Weights of a small transformer language model.
Size: width 512, MLP 2048 GELU, vocabulary 32000, 64.1M parameters.
Training: 509M tokens, 7761 steps.
MLP neurons of a small language model. Each row is named by its layer, matrix (up: input weights; down: output weights) and neuron, and shows model dimensions 304-399. Each number is 200 + 40 x the weight over its row's rms, rounded and kept within 0 to 999.
After each neuron's rows, "fires in" lists the words (lower case) most often at its 100 highest values on Wikipedia text that the model never trained on.

L4.up1971,199,272,256,203,182,179,202,176,178,214,232,138,199,185,155,181,128,273,202,178,202,121,173,250,195,132,226,174,248,168,127,218,193,206,131,274,169,224,195,175,167,251,153,186,236,181,177,178,159,182,221,174,218,195,241,181,211,187,226,209,167,183,235,207,191,199,164,286,187,215,224,226,292,177,193,217,195,197,214,157,176,237,265,203,168,100,219,141,233,217,128,200,309,251,223,220
L4.down1971,216,146,145,260,194,218,192,204,215,164,170,119,163,206,188,200,222,260,199,320,197,262,212,208,206,258,207,256,189,212,243,205,249,253,213,192,204,126,255,213,151,187,196,243,239,211,214,224,226,259,232,256,180,194,202,271,175,162,221,201,197,131,183,244,232,229,205,194,232,208,141,117,178,263,293,150,154,183,189,231,181,134,214,186,176,220,233,190,199,172,170,292,191,227,186,214
fires in: "after", "since", "resulting", "because"

L4.up170,227,189,182,135,197,208,202,203,162,215,213,194,188,234,269,186,122,208,225,284,266,158,195,173,191,190,236,204,186,193,187,185,188,209,172,265,186,152,200,206,250,229,261,197,163,228,217,188,226,216,247,265,236,258,156,224,179,236,180,216,246,162,170,199,208,243,176,166,132,249,165,259,174,195,221,223,189,211,140,266,237,129,205,189,233,221,219,261,150,192,186,157,131,180,193,179
L4.down170,196,210,172,292,234,209,240,210,222,137,228,260,192,152,207,194,231,258,218,177,215,200,220,196,223,143,323,183,204,204,151,211,214,186,147,223,186,191,184,110,234,204,256,276,181,225,181,211,196,147,218,245,245,207,208,211,219,231,201,189,205,180,198,209,243,198,181,257,224,195,233,152,227,131,169,206,197,203,257,238,205,176,170,241,175,149,110,200,270,158,253,252,217,228,174,193
fires in: "with", "as", "votes", "it"

L12.up1537,149,277,207,120,232,252,211,218,243,155,192,270,216,194,189,198,193,188,228,195,228,246,167,243,258,272,279,127,204,178,261,100,207,183,232,235,265,166,226,205,186,256,165,238,189,177,209,197,235,231,199,254,188,175,162,235,221,115,208,188,144,253,167,230,272,229,130,189,169,199,123,180,214,160,203,228,208,166,199,139,236,131,179,204,250,262,146,231,220,192,230,186,278,125,221,246
L12.down1537,212,148,242,221,184,225,161,207,185,199,162,215,218,214,210,255,193,271,130,170,158,177,212,176,251,114,227,267,201,246,257,244,217,256,234,190,224,265,130,151,208,149,196,224,183,95,205,215,277,239,193,178,168,215,209,206,231,156,248,236,213,231,201,183,170,165,207,201,188,215,185,120,210,138,187,158,159,218,193,168,141,254,180,141,184,220,309,141,181,202,196,271,154,192,261,160
fires in: "the", "of", "university", "institute", "international"

L4.up558,244,227,223,233,197,185,194,196,192,188,184,235,196,158,203,177,170,210,216,220,185,220,190,208,105,153,184,222,196,219,220,234,132,235,219,200,216,99,172,198,236,230,168,248,210,171,191,204,141,131,240,237,204,195,197,153,175,268,226,233,182,160,236,162,213,227,134,182,124,254,204,165,187,174,150,149,180,214,149,181,265,282,194,213,196,175,182,206,207,206,136,203,217,223,237,249
L4.down558,147,181,243,205,161,166,220,227,279,188,215,178,178,221,213,204,147,117,226,211,246,226,210,196,171,158,189,151,200,144,225,225,226,270,273,167,144,271,195,235,260,117,202,174,266,164,234,187,208,251,171,246,120,168,231,197,233,156,217,180,220,204,195,197,201,268,249,167,174,248,211,243,162,210,141,221,258,199,224,176,153,181,256,244,201,123,206,144,161,244,142,274,247,147,150,239
fires in: "after", "at", "by", "during", "when"

L4.up427,207,196,208,221,218,150,184,168,173,148,112,179,215,131,179,196,160,203,262,167,194,255,172,210,145,184,256,190,190,223,136,236,203,166,159,240,205,237,202,215,169,250,206,215,233,128,161,201,210,232,252,170,185,192,214,175,227,290,194,191,240,166,257,221,172,179,168,221,192,191,210,226,221,179,205,146,232,210,204,196,182,224,248,190,230,200,172,275,251,213,157,210,246,186,138,150
L4.down427,201,180,160,211,282,310,227,231,227,241,223,193,235,205,189,179,198,201,181,209,203,229,215,234,161,182,185,240,161,218,192,178,239,238,240,223,281,170,162,207,171,165,156,260,188,277,225,203,235,227,218,204,195,207,238,255,203,189,203,174,176,194,167,209,143,238,198,232,222,230,136,123,202,241,189,235,162,206,192,343,174,206,178,180,209,251,173,218,190,159,214,220,225,305,244,194
fires in: "in", "into", "following", "when", "within", "during"

L4.up1867,179,255,217,181,139,102,211,203,191,203,176,195,189,185,201,200,146,273,194,277,158,261,201,162,198,225,212,213,109,198,181,213,203,174,218,236,225,163,134,203,247,245,195,184,247,99,294,195,234,206,263,221,161,203,132,269,207,209,177,163,243,260,241,222,165,233,212,166,122,243,211,218,197,229,129,203,227,176,187,219,255,252,189,220,261,267,254,174,254,235,219,186,209,113,207,206
L4.down1867,206,215,141,187,213,172,247,259,113,231,138,147,176,208,203,184,227,182,210,170,215,229,239,193,256,175,157,223,213,136,219,168,196,233,191,167,213,187,204,235,157,252,194,156,216,255,180,208,261,165,186,165,160,238,205,148,232,266,155,135,251,214,194,163,183,251,199,165,233,265,179,200,234,165,143,159,207,220,164,208,217,180,158,202,218,253,217,196,221,168,244,201,269,197,272,191
fires in: "him", "them", "these", "between", "it", "their"

L4.up1241,198,128,248,161,235,178,269,196,195,205,195,171,283,157,228,195,194,197,143,255,211,197,184,188,248,167,199,141,89,241,325,191,187,164,201,290,169,142,172,205,190,209,208,165,180,218,275,192,180,184,228,179,217,198,198,207,212,216,247,218,253,245,259,275,226,163,194,215,229,212,194,193,254,199,189,214,247,262,158,203,212,139,168,251,207,215,200,188,206,197,237,278,224,218,208,243
L4.down1241,190,182,164,190,214,172,201,173,185,190,114,234,186,213,233,247,163,189,240,148,222,154,220,212,159,113,202,152,235,241,189,254,120,218,229,149,229,194,157,231,180,164,209,211,237,260,134,197,195,187,187,203,202,201,227,128,205,214,130,170,232,197,182,212,240,199,259,168,207,246,223,195,153,206,95,201,212,197,239,126,198,89,189,141,236,252,160,197,163,216,138,148,263,213,217,223
fires in: "to", "other", "or", "general", "prime", "only"

L4.up483,214,170,224,146,183,170,170,170,125,159,164,153,157,154,237,173,149,186,331,182,247,176,174,261,222,174,144,168,159,195,167,181,215,263,181,236,196,253,194,162,227,280,132,181,164,176,155,199,169,205,258,138,184,220,155,151,200,249,217,211,261,213,177,236,280,254,198,238,134,201,217,169,205,199,194,228,217,233,196,185,148,209,159,223,264,216,165,178,225,183,186,158,219,183,248,186
L4.down483,135,245,181,224,199,210,281,232,196,205,181,216,170,203,220,230,234,246,262,212,152,178,213,195,122,171,218,242,181,206,177,190,263,211,297,140,160,188,72,264,117,192,166,227,222,253,201,226,128,210,190,213,155,146,225,264,171,285,137,190,168,234,243,141,224,179,304,250,190,202,162,279,255,200,203,215,233,174,272,180,216,198,240,210,152,183,129,258,185,148,190,227,180,226,186,178
fires in: "with", "from", "whether", "because", "which"

L4.up1140,207,297,127,129,158,156,151,223,226,170,276,162,147,181,197,217,240,152,251,273,207,243,198,172,169,197,206,192,185,182,219,212,191,221,271,161,199,214,207,158,226,177,125,213,179,226,268,198,232,216,232,238,207,209,200,243,184,240,228,229,236,223,152,225,232,167,201,234,193,193,189,335,268,211,211,197,197,243,146,149,204,167,190,301,127,246,166,154,110,225,143,159,148,187,206,152
L4.down1140,207,211,153,149,167,158,194,196,153,210,179,157,216,220,211,169,159,158,196,256,124,136,259,197,238,203,207,169,196,179,162,179,237,235,228,177,188,103,223,206,247,264,190,199,235,131,250,177,182,231,222,171,240,183,209,182,124,210,210,173,193,145,182,248,138,206,158,166,221,145,211,195,224,195,168,216,290,178,207,191,191,180,171,149,250,176,154,170,169,200,182,232,176,195,131,188
fires in: "as", "married", "born", "junction"

L4.up1769,191,223,227,239,176,232,174,170,159,198,169,224,171,212,217,156,171,196,264,193,197,143,186,215,132,180,205,189,230,191,165,217,211,128,178,249,233,232,166,155,271,200,158,283,247,210,196,226,140,109,207,183,192,210,219,207,218,288,210,209,224,188,224,140,220,251,169,187,96,203,145,243,172,199,175,149,152,200,166,177,243,327,177,148,228,190,215,226,219,205,163,204,191,150,203,189
L4.down1769,159,147,119,250,183,208,161,191,134,123,146,205,187,165,191,241,206,176,289,220,172,214,259,186,163,195,252,192,199,176,191,206,243,163,201,228,181,244,200,231,171,161,200,228,285,205,226,183,236,211,203,242,182,119,200,180,212,176,178,186,181,179,209,115,189,246,242,220,101,274,164,176,237,218,209,187,161,197,146,208,166,199,150,180,156,175,167,201,180,198,243,174,234,240,264,128
fires in: "that", "because", "when", "where", "with", "since"

L4.up229,181,213,194,209,243,191,169,261,206,166,202,221,213,171,242,189,113,199,157,246,204,119,140,178,184,232,198,157,204,214,207,174,200,215,166,197,270,184,241,173,169,216,248,177,219,155,182,188,146,201,226,212,205,182,194,187,203,265,233,243,278,262,203,182,130,148,184,196,134,212,135,254,239,196,164,211,225,250,99,226,244,160,167,226,204,304,247,208,140,189,233,289,241,175,201,168
L4.down229,244,158,193,143,268,205,176,221,166,253,248,165,106,177,214,211,168,199,246,210,173,243,259,220,137,206,245,164,112,192,176,280,223,202,235,202,205,145,194,159,128,171,147,270,170,208,171,160,177,205,211,229,224,149,199,266,179,214,203,244,94,193,237,212,210,215,211,167,203,128,238,169,177,158,261,182,154,217,181,248,189,199,156,223,181,203,210,234,272,253,297,312,229,210,243,198
fires in: "two", "the", "one", "three", "long"

L4.up1360,223,186,208,206,181,198,231,193,110,215,138,151,200,144,173,179,193,199,168,148,213,289,221,241,214,186,239,192,166,192,164,243,171,128,158,220,228,193,176,220,233,260,133,213,245,180,204,170,166,185,263,238,169,135,259,217,179,210,185,268,285,151,199,215,251,290,175,223,125,160,204,240,276,225,123,163,252,207,194,198,205,247,190,205,242,158,194,221,160,231,197,212,169,148,284,176
L4.down1360,198,169,207,239,201,152,259,195,183,193,186,189,194,212,200,170,239,218,192,216,156,278,194,214,168,207,132,205,134,210,158,170,195,209,228,234,168,200,184,211,200,167,164,205,136,213,206,152,243,203,193,189,214,188,198,157,71,251,197,218,169,202,264,123,162,224,223,163,256,181,246,77,199,235,202,195,204,239,102,216,157,212,167,165,189,207,245,177,159,87,291,235,259,261,238,196
fires in: "from", "with", "despite", "without", "following"